config.toml
n_layer = 16
norm = "rmsnorm"
qk_norm = true
bias = "none"
tie_embeddings = false
init = "normal"
lr = 0.00171
grad_clip = 1.0
final_lr_fraction = 0.0
seq_len = 512
MLP neurons of a small language model. Each row is named by its layer, matrix (up: input weights; down: output weights) and neuron, and shows model dimensions 0-223. Each number is 500 + 25 x the weight over its row's rms, rounded and kept within 0 to 999. Numbers have three digits each.
A block is one neuron, or neurons of one layer that tend to fire together. After each block is what it responds to, as a language model described it from the Wikipedia text at the highest values.

L8.up164:488504484478468461443531510503527506493540478503538514480505500462465481477479522517514480532517530464489540487518479460485509501506515517518509500493509494474494476477490530467489475547479519505531501487526497470501497440528479533520462501513532497506495464515493496508482487461490528469516491497450509500480498476524509466502538512494495517452481495511471530539508539474517484538561514513477543509514480493524517466531509464472523496479499517538535444484526503498543476532518512511509491478500508507468478500498518445497463532469545504507489513488492537544430473557512501486509483512474521467531516537504501537451515513486478552475474550504487523473491494508518516456506
L8.down164:484481536517533498493463525512482522474507539488508531486471462514515515490520519500525516484466502498494529473518477466525503501480488476529480482502536536459538536536466483506525518474460510525502484562497477519523480495485488517546507487518477527483522444515498479485492495465529422513469502519516531476527508529502504529475471536532486507478485502454492466497532493521500496526523503511461501483512510529480458525538467488497512518554475481496473507499466512494471532484499503488466465501529490503522471440516487534466516478465557552518449516511478469495449511458544503518499523507474499499493475503484524502511456506436512485501498538483482524511485468517490476487470
L8.up194:543446459479482495482489500522425513498492466497543502464487475490509489506528486441503454474495502510493520530496512493544491476482479488494466497472494509487524441504490489511497455537479506498489506512508493508487486510520510520521533456490506526463531501482524470484490505481516535464519540487512478483513532527517508493500481515469512490526495480500448476532539520536496535501502492484520506492504497513538502468512487471516498495477508504504509500505477506469535531502474490524540464507470466492473497494477521486505509505487449499433473514432525505576480501537465488534534503505492498489481499490492424540506497556465520524432473501488477527527484519518467495499532
L8.down194:494545531503488509504468497472509487454501467496511480512489513533450486467515477470551470537539499477497487539501517502496473532503484489531503508500518510524426484464542493471457475491542532491516535499509493510521495533514511495522468518495520510489461462502491476487516475506497534529527526541496462521468514518482509489448559485495484513481492489456569513512504493475517500514521469518501514544494453478509466474529512475496510502429509504510478526481483508520529449493508508466530514483522537517454504500442536502552486507505502511480500504490495542505502469490491476513495476501572516473494452487507488508557531481487509519467498508499510491479479513480531464522486
L8.up401:523453504480523445473504487461527486499501471436469489554493521473472538515520471468494506521503508501477502472534467463467471522510487508521501501528501478485470489510495466480517447486493478528471508514525489501520510486514494493530504458478520530493534517508526487473470526503498503480518513466474496499456447489530491517464485490466527522461512483502520529493496524509503467555546490468498518488514459517500494485536494493501492485463482495428519508459510535497510496508482470466533457482511498518501454481525555528482541485464469481475538486499532508484455500554511483515515467519508444499524454488457459511480539519487479520481491525507481499522506504536516519487480
L8.down401:498509508521475533489548521513500500467523472499529517464436476477507477481495499502526512483505516510501479441509456519510522523495467486516494526495480563439508481538522508496521489446451438522504488486483487487513485508454440482503488489482490496519558496465425522513522482523488485484498515481500533516505537524497533503489521537510476547452496485485484500511495492519483489525514496531508491468471490537490477442488478514489518511482497510526518504491463449464508497449524486494502469478503483508501466512495484514540472491520483517464436487431494502473459466503505528517457507507480494473530533489524531473471512496505472472474514514497517475509522500495515500489517
L8.up438:507481466513545503485509488522470468492497496501522477476447479459498557467513506467483488528456526474525519475542472495560466514475501523491478485454489533479477479497482458499499495505516493504514523504497513472509500480527442473479502520503506511478501530476501441509523480516504506472482536512443452502497521487494514513525463513494479538481455516505465461534508517511481488503480519452479547483513471515531496496522491453510514465466496503534510488459511551489497536499461521504498505473463493477476468486518522490486520482475496488508471478443443484507468503523467492509514480507486492483522490492456470529515506525519510529471475537491487514496555490451551481465470
L8.down438:475531505468513515493504494463516498481490513514490518513492512472471471473450487490534519504471534472531503482491469440446514507460525459478468440477529502478540538471453508473534464479486489521526464449471492463510515488484485504494497507441506544535522504457496495520504514480525509488458503498455495483546501461489512513506517507487526518536499516427478467497530483533482511498463462483520495490483523508503472474501514472517484514478501484471497482516527500476533450472516494444484564478510506526483501510489512510535514542443479550503482499476490509493493510513481514476477502491471540458506535522533512472488492539503492532499474519506508495467507496473512506488529
Responds to: Short word pieces inside longer words or acronyms, such as the A in NCAA/NOAA, ole in Napoleon, e in Yankees, plus some table-cell tokens.

L2.up18:488523530493496495477496537474470518511469504494467526496484495502464492490481504506530492480509459494485503488522471463514486540545455506532493471443538490443486531509504522520488526533498485487520492478489501494466492497542477502479496529508480493488475472483469470512506509529480485501511492473459524518505494492526481492488508526465515563464534487525525514439460490476510530537516519503484509514520520560506488534495523518514502449514490499522529487474517533493477515526496487481542468458518491456493514493534473537474528489499501500499501529500510484512477518483455440506541494512483461474492497514464420529522449548448461459498546528488521495482522513493512518471528
L2.down18:469490544506480467547537472509469466504514485550497495494508515501494526466476464533481492472525529530502473511467524523522558476477560487509510483537524472520499507514534485496518532501475497480510544526466523482500497543484509457534512523530489485515449453536493502511460494499508507507519488528511488506546472480470498490514498524537508499498527484466503534534467506478493509517494459530515522479523500491488493506523456539504550451520486489465491458497490481527523505458486469488450498463494467482470498491513489491536476509557512493472489548519504476540456481488464493514523527506484522495514499432531463512545507505509481507511537522528509514501480493455500507537486
Responds to: Final word-piece tokens completing a split word, mostly agent/plural suffixes like -ers, -ors, -ists, -ents (lead-ers, own-ers, react-ors), plus last digits of years (202-2, 201-2).

L4.up102:496485526460487480502515472508526493491500500490486498483526533497510485509504503447557488518476501541454516515512484470509532538512449479497472493466526457485494483505475483501515491507539473506491497470518518498515473516485464541484557504465494465514451435553468488491487500515505528491505541479475538488460505486529466511490501523479515524463524493495474501518522485501490536541508526500509543487506512521518478489547501488525546508520517515448501529515438521466494491541471480506540454497467506442526461501480524498519531523471509498482517516513545519499483505521461505520470504538486478495466492503496415511486500502520510469494517503445532510525514491523487496534482
L4.down102:542500513524538508500504501483483494486551479523550538499456515505500530511523485520504505484495501463498475528524541504478487499499535493571529515479529547450516545527501526502503479518535526519515522529484509493558495468498505477501484482492462521477490541474544515502464500484510499516460474536488471509472495500471499480478468509488539503478428497516521502545481513494519474478535495472490455488508484466475519470518511558527481504523487495524467486492524540515467475525478527498497606523505452501460510450506486494495535478490493520508456534461500495540507517489506506477494495479500509502527497493495539493506490508498487498476493498494541534484527544495519505506474
L4.up129:529465488488515477492512476475488492559471464493488526507475532476526526546476507557509533508508497488475529485544470476518513513514505499532506488498500522490504535541504505482512494498523517510497514488519487502462509486483496497516527484501477519509512467523537466523467492493481505432548510456444516469506505523527513471466491495507514547471475544512507532526504479470517518524511515489482506520513508533520528512502518459526474481490508463529538485463548486502475534568480470499516470530483528471504502487512509430493500502530534483474485476488510516505513516513470478496526466544515483440540495533429490501436463501491521481464483518526486463491477501522495497530501
L4.down129:482482469500483500492529459530519495505486477527487555502537469557444455497509527468450510469488496481529473474498507499527510529526499498465489500497496490483551516489464519529550522503568504505501485525471483493518509499487533526496466530505514445496502501487473516511476526498516471499496521503468473504444506512487485511482484500481532497541489472508464529522537502505515471482482472529495485483512499466454469500511482521468494496490518510497532482519484500500522499471523510498494524466498516535489527457504469492484496471465552482546527515476523505511506484571526513451486595487498491505502511477511528461504518504506437517502493478510491558527506506490490478502448
L4.up304:489487536467516463504453484525510477464492507449451511501439504490507499489504489508515488488538496487464535443526471472494480506542516475469514490442497498472527494535481520458479508498499521475479478513525507548498502472518460536542500459457481541472493507508530473467510523510479498518555529428497480498520476484510470498524498540524515471483483512507505527475479517454474502577542469466499505504495477499530508429478482471494501471525518460500547491484473523480484498513484527509547511495489503478508459494506541470494473487532497509477529495506505498471490487502483501499532483519498443480538504498503491512443490467504532481514502491510522483520489501508515508521498
L4.down304:474532501489528505498437460538504474494504502477509548504523507543457494454512526512530513452500524480549504512522529523538496525494520498518456499530472503475473501490475469540466561494534546473488504538518492532534504499498488473517496508506493558483487497466493507492466528520511503499519471498521523485513473472500497501496445490488506514485480496528439524510491498504512518487484504501484495520463497470487520473493478486492505464484571504500485496534494485473459514462468530503506468502542465519554480500460502519531517523498495532524488508471554531479505518513487495469489553529481517532482513496522481482495522516501475455532491518486485428469478496499501535486447
L4.up399:471515497474496505479525476506527492459500465514488507524490483492500490511514495510553487524530510545451516473531456450514444542477486506480517486451519508478477477491478478490509492524512507533485484493537562508478511514516466526553442481514494494492455480480532513480505472503506508510500548482528510517476486460540481507459509534493504474514455513491480486529497547499487486552526518500460550464483481537529504455498483475575511500481529491478518477506509508456502500509490477520544503519483477478521493521500500476506518500464505504501508455504535514520508523497478492482463524520491447473483535471476489536482490547514496503497466492495500510515570491508471509531461
L4.down399:565469496524485521483446481477516469550521551524516510509482503525496479512519468481465446502491481498496496533469528504525494503482582504509496500479515489486495508536492492489517503510494525485490495518515458503495487483500488463481496560506507527484483475556514498515503538456479525509480495481519533519508473518504542484491465488516501511470516480458463500509429478481485484455476491483546523516535508512513506506534503507506491543478455539492467455521498479458513470491505521483506513488521535496470483502513535506487477474518555494561461503483501485513514507491495470474514551530521493469504486508470504490547521491513446511473492478492533525503468475506549478528536
Responds to: Fires on the last capital letter of an all-caps acronym (NCAA, NOAA, NASCAR, NHS, RZA), also inner word pieces like fle-et, po-et-ry, and commas after place names.

L4.up19:479470501487498540491461450517445515527481480468505478531482482455502481503536501508515510504501458507456490514525483502497463498546476486493546518481495464473509509475494513524498511499579504483500530492513491477513532509493488490475508473512454466477539453504493470482509537478543510523527527488518509474488521504513545522504497509484550523463503473484483470490508492520494535518524513461477560504515499551455512484490502499506503485530485482490506504513483500497524499484533501478526526483460498537512502490480513519510512452521494517505533476485501520521508515529484454489484490512484438481474571516434484514490501463471513529519466502509444499561469535509509505526451
L4.down19:493517492530459522486533480524547475463540483525493502514481501561469479433465475489488480500511500566552524472486496478498521507503539519545497502491524504515504490499497488490501497539455489489521547518478519502454456458492492519495496486553506467510476493520483503526537484512526519533500475464477476494463470498502494499488487480515504475517511478504471538458489486514489484475472486527566462496525519476513489528514511485508480505477465511520499522478507521512439500476463496520441474478542486513478499495485498523484501518468502528506460518501494489508487548521525504493521503522484522457528475456539539504498537518511471517503551471521511493529503494482484494418509
L4.up98:430476489481514537509482502490515500501484490503536505528523495518476498552506488488507474500501491496465491491506531430524473542506484529527522503443499489467529499538525492500494511540546502481483494540543490494493542541549469494487494530539538471484495446571505519461520485474515531499483520488468502497506497557509505509482475486458532534473480491495475459514481516513479524556498555487491482445491510526502480510501539476519459483522524456490494474532463501498473535492481525536522487470526522525506492510457510487487518518507474445505505509481531480513528538530526481491512498501478506497500546520477485513490524490504526497501494521448535503489481487471477496519520
L4.down98:509537515467540488492506507557494509518504491487483518503499448509493515475484516439497510542474513491506490476532479490444543476523491483498458509539502474507484499486522478541540516528530489492492516496461511484506521503485548472450496485526504479482487510452475482517556457496484507527479505498497516504506493483483495472458511466529497517534514509514511553523569523482524513460540491543474513521493491470515488505476493491482526493527466491538486556505510559505486499509508509499506509527464526539491503451528482498507466493518512553449514500474498465496478491523481509496470467478509507527511486477505476472498536477549479513527502475495549465500482498511555554500458
L4.up205:470478513476539512513488515502534509550467503499557494531518497509470469542532471462522436511476474508484498484515492460455493509511453528502545536478505512467489477521484495505501481497498473506499484485547502531448509567473498501462535472509491518510474479543498545523516485476497512465508516496439504517423499536527515543484512521470493514476492468527468461471501492467477517468535501493481500443494516510524494498516505473502485474486444516508482492489500523467464466490459535509525509474506518487505523556486511555451502512527512495489476501471515483496464533471506471506516494482459463502506475481479491472477484533519515492522502484517520484516498495478492513502476
L4.down205:493460454478479529503539498492502486512489534504544509466482486545459526453495510511540498506501505501541471480503503458521503452533541504488452506508520527527499545482521522491497509474540507523510496490460526484488520468487496501494491522523497480475474514500507512481528516470500514527514496496538499461543491494439492462469522462465519515504474553525483488539553510485540497474485498508494483496564510494486492531510481474524496543517493491538512533527479515552537513525494473542488564524484496519471482464488488502516480448533526500490479527510505557530512466543467502511469529545525465475508505520527538508507517523527516484504533507517481521486491510508511530481521
L4.up400:494502505464523514464482531472504529582488514503509463460495476523486487504517479426515459461481510537454474532505469466524491514534438514486473504462522499483475496505491510524498486524553485507497483494511495524512546496551504523470519550516500471484519480536496498476523496487497499475494508514463487474500486504499518542469534516507532526523529512463522501481516492504522513555477553492512572479506495538533448515464531460509484505503506498490445500505502494521477516488482553492536520491518493501490497536512477519467515503468473486519512513476484503515501525516473482497561514531474503503491504521459488477489491523478511485493500520452470539467478501461528500474512
L4.down400:502513491494496483505519535491486501492475518520475505538494500427485547535494476520498480473468490483528477447511456509468492526480498473486528555477513489498481501466574510499524493499505497520487509546483493493466479507453499487485500492560488473460492501479470493493501460486457489525508547479494541508500531518444540485488473505503488488513454508532494510503564475473501466498473454460510500537514510469503512504491485526501448542499511520532479462491548516553494512523498447491515510513471527531486514485472433493452501479496500473498509511491500481515499489475477476493487469503534491507479474458473526486548528472514517512512509450503487466489517518490501521529499
Responds to: Final word pieces that finish an abstract noun split across tokens, such as -ion, -ity, -ces, -ement, -ness in detent-ion, agre-ement, differen-ces.

L8.up22:525548478500499466516522516478483493499491470447526477504491495523487471531535464504484493508486470494511529509490487484490510505502507488516480509504537500462519493519463507504537493537551491507524500450580525467487494490550496524510490493510540472524537490549538521476490493499487491531479533432474528532490502536513519517469455508526513515513492493482454483514495489524517486538508541522482567501529531504515518476484503510519497537533489522499539450527511518515488517524493439489510506500499495480498469549509502491473495541461464507492497499519487440513499532505521493491501443529468509497469474488515485492507448467500514504460508461477487452487525507534487545483480
L8.down22:533522501519508526467510501566502557522468501488456503500516437549543515477492516465479504515489496482513505499517464524496534464503530457450535483469468507504529509482533528512491537436500520521501484513466503529525508513491489506477516479494453510518473509483489504518520504491481477505514514475479483510526532479507490440520540515496506472497515501460493492501542521445526520474514502529475481501516490440499481507478511491498482480488500505490486516437523474507504522507456514499513510484477502507490511539509471498499497461506507502448492532479510515490548447529486494497469495442509501500484529516435507487444482444532473512513497487498477498484454507501532438511497
L8.up297:502514497489440485512493469538503478491463466499545512537474493481522523479504509519479490485530511537544513513495523488529500484503543512515540525489507486473524503507493496475455457518504514497490497512525523521484477498498469481431500479504489492515518511499517489460478510475468482518516514462538508497492480514541495493458482495477501486477494508491484492519462504517489488550560533460503515491485495520526470518447502447502499495498514465486490518474521495512510527607476501475498530511468531473479503461507535496446545435439493499523500505498501512532483520534482498461502479522544507470509495472504464505453488496516496482454477469541481511483518532510534501476524
L8.down297:490544491474498465566520536479465465466524521516476516512521546517498457471514469486516490512480480514487500519483515473553494502517518523511516490531530517478530497552451482491513508505536546516512501475462456528476508468486512492515490497508522478488525470514462465477478517454506475517470501537495505450472528506484515488536494518500535511476509472515509510462497521491508496494465509532488536541491509487483543501540520507496492514486517490517474504520508463527500505469496520489499513534486516496560511513547522504441493451481518492497495543483493464451489500473519515521531431466520534506466490558520489481519493506457491512482494554547486501495484472543508515519489
L8.up346:474458483497500530524499463512502525498519508487476514496488501490466520522500467498454543440534470493470515473518516516515520538478503478482500494482501518476555465534489508489487521512519458496486510470525482512492496496515502527533502481535483507449519525507518501457490522491469476492505498432465496493560518485493514479514510528519501536451532468493499516536466516505527463519517499484477513502512513495537499469438508493484485533495446543511477447485481479439439497495485493490489549483498527491512482527448529504480539428499520525497486524483498495531511532520538522514492491526475487502486501529481458482465455471468448532494507465498499503470508510491510506499504
L8.down346:480527472485507470496486473510492519470494503497451516460462530529502487469495481479556514532472529494517498512516496450469498470543492535536482500495449512523494505490461538489548489503493502465491491481448486502528504487533464496430518524494519524496517550480540477505532508486500477502495523521523492516509508494499502523512521459493464495488513533480488522475473488495522540496457500501528475453542463516490486496520496525502481560501478487480472518497549513499512464515481528478488499533451521468472462493499466502529512497492493466474525517481478512503496503526486504569482491519508475478524539557496547492500489487529496504500474449489491446533437510491507521544507
L8.up426:480502528523529490515543476490451474532484497518531516531488534498470473508518518502509488460496470534446475535492471496549487521480480506534494474476516524464488448525477525515486502544518519564490488456525545517498480505489501546533498506544521500450485523547518517500494484520513473519497503475478518534515445516524509486525506490467477487443503506502510463489446492477502510528521488513501542497512499530473510468510463500520478493534496475499458517493481539489467498484490458475500519477517479489511550487491514497446512480486541531495546501491478505569488506509475506504521485496470529500498472471479448534476475488493483498466472505478490523444473522486524517497519
L8.down426:487448506498502479525493507513489443439492484487481534477507532495479521522494486487484486497482544482525447504504500523532501477489493529519481517529470491480505508495531515529534495538503494483538515498468456485463500496519490494481512435479485469516508514517506508455506495464495478494497478547526507494520481555543453447472460561510515492520486511532490508541491490497504487504521501499474490485478487489485498476529482522518469497493495469455523564493530504485474506519530459465513493475545518522520492515482497459494494508558488451538481518484525463532503504460469435523486521547501497471517517492515484516493530499473486493514498500483515498549519516463506438466516
Responds to: Final pieces that complete a split word, especially in infoboxes and biographies, such as Preced-ed by, join-ed, found-er, Subcl-ass, f-ather.

L8.up32:510477505463558528480545535506494485536482488446503523476503498493434494504493514483538510520503495476471479523510480506491512512514514503517513460478508529465474514497513529528477507463514517516498509474531465529458484500536496479484515496520504511517527489536487514496521530509501563491517497499464496519504458433517489548473519504442515487442512503492485470489475468481520507498521534476488527510545542512500512498476517515509476544555484478532500484496535515519509493522465460480526552519512466481531505492531484517508527475499513469447458483459506513489487491487471548486503510515496423508491462517470474555480528504477463520505499494492488515475500460534502490491490
L8.down32:489527503517498536523506499512456511512496490535516525490505499528505498474522478505561475539525547499485453432497485501490504453453460470485464477488487551498531490463531501501468557491539482504501524524476517544509478468501502535534461508497529530519512548472518472489430500483473498482484507494543494460530488467521485501478525532475511510485431523504474500540550493475542533488504483518502495429512507496498529471495504506458497512477521491502526526527483550551534472509523472482457532491513483492507500485486510511489534473493534511512477511514480477519508524538481443489521524469494509488474496483480494488513528502500495514502512499512512493484491527518486545493505
L8.up146:474488504475490523500479478500470456516473485428531525516495484506456490596498448523504502494488446517472490477469534480479489473532503531483505522479477490451480488525512499476501480577507500535472514490540449519475493521524505486486470473523495468511468489519507488482534498509514541501532493474512511476456439497497466505532502495497496534489490487497467480501475493491487505500501537496490488491530505509528502488485524534498508482524499489544501539496484529523476528509482500528483467471499533475503463487515497484477517465505529523473515528496502473523468486531485475461504457493503441511555491548489445481487507519517483494496466487477550503472521503459468512493530
L8.down146:468530455486508507542474519526468474527495511469509484472481529509492509451498455555503492480508500508512456505491489529479545565507531494473517513511500519505488490519484467486495532526529462480539500463465492473527493510500523504506502470534495542485493505532476502480510539510463457515474508515534489449512502508515469511520511495489447453515482436552478515553510527494538507474515485519470493492499492518486476499526505516466532471507490491490460529516494523529521511498459508541497454527529509503509475465514471467458506510534493472503477526491520471535499449489520508513517513518541490508554487507472497505503546536549479464473486471524515514496492489476473541505469
L8.up425:450512506488551470496469480546470483522494519400534479498480534492472475533458488539512472438534490511459474497491529493465484510540453514487539508465508500478507525520487516472476489534494525508492479499523471483494497500522476493502473442492527520496441516516507523484530510552460523511511508499447505500458493476531451473518499502496500541472508550504510486501482512495486496535529523516476510502512477496512505535514522529528530485507513485525541504457509554481476495519488510516522502521494498494496508527501491489470528500531515485495515567523492482534476480534473498472496481511532503479529462523494460509490494486472451496491469493514528481523520522483469484476501
L8.down425:464513457459502496567512469540478455521508492487511496472484522488499527506494480518540485498502535468505439477497473509465507495506483517467516527507509494516463501505499496487512470553455477564511496479473506511522497509479499483475501515491514512490492550512504538569518505485460500467477451513534521477575576493476487540496491507500467517504449527456528533520495465494538519505476496522497484498483462467500491555492524491492517498529482497523489543487519492483527506494487489485462503517527544522482497463461488523488506541488482454497467501506477506523499486505514532502522529509536525522520493524527498448509505501489500506549499530509507514491491513445520478509482
L8.up444:511497480496478470480522486501488491508480515486503514499495469507482542519544477523521486472488517483515511481506518460511499485518498548516507486451493472482444503516435472521444493564461524549486514509513476506515508481516498470505510468545511541497474486497514483491512496502460527488505512507529529495484433500514448523479472517487544557472513513519490473459486500465473524518492504456471495487534478532530534522506478509514482479521474504526502482531476586514462522514492521536509481527511561521457478470500484493489531519537480509477502513504524458498523490547495468485497476513455498486531520513525482488507468485526532454496522507499494462482520507482455487485500
L8.down444:510502530512477507500529497467489528551495492518506509519506514517533541490477518476516499524538467558526515504517500546497480500466518473501495504484513503493537482536515507516508514474513481510513481489480558506533508531506493505517541491502510484528491529452483476500551491479545497554464513492499527499495518506496530473505515508465487512534483525520482483501498522512512488451538504509494455533494498481478479507488494466518511495446481536493485513497453443534542461496522531500494542504500442463546492469499482515508515502521461441465494463467476529489510523461479523510482477531490485510440529468451474519502523536530489476506525472495468522450488528545450486507494
Responds to: Final word-piece suffixes completing a word inside a capitalized multiword name of an organization, title or event, e.g. Transport-ation Corps, Manag-ement Syndicate, Sport-s Association.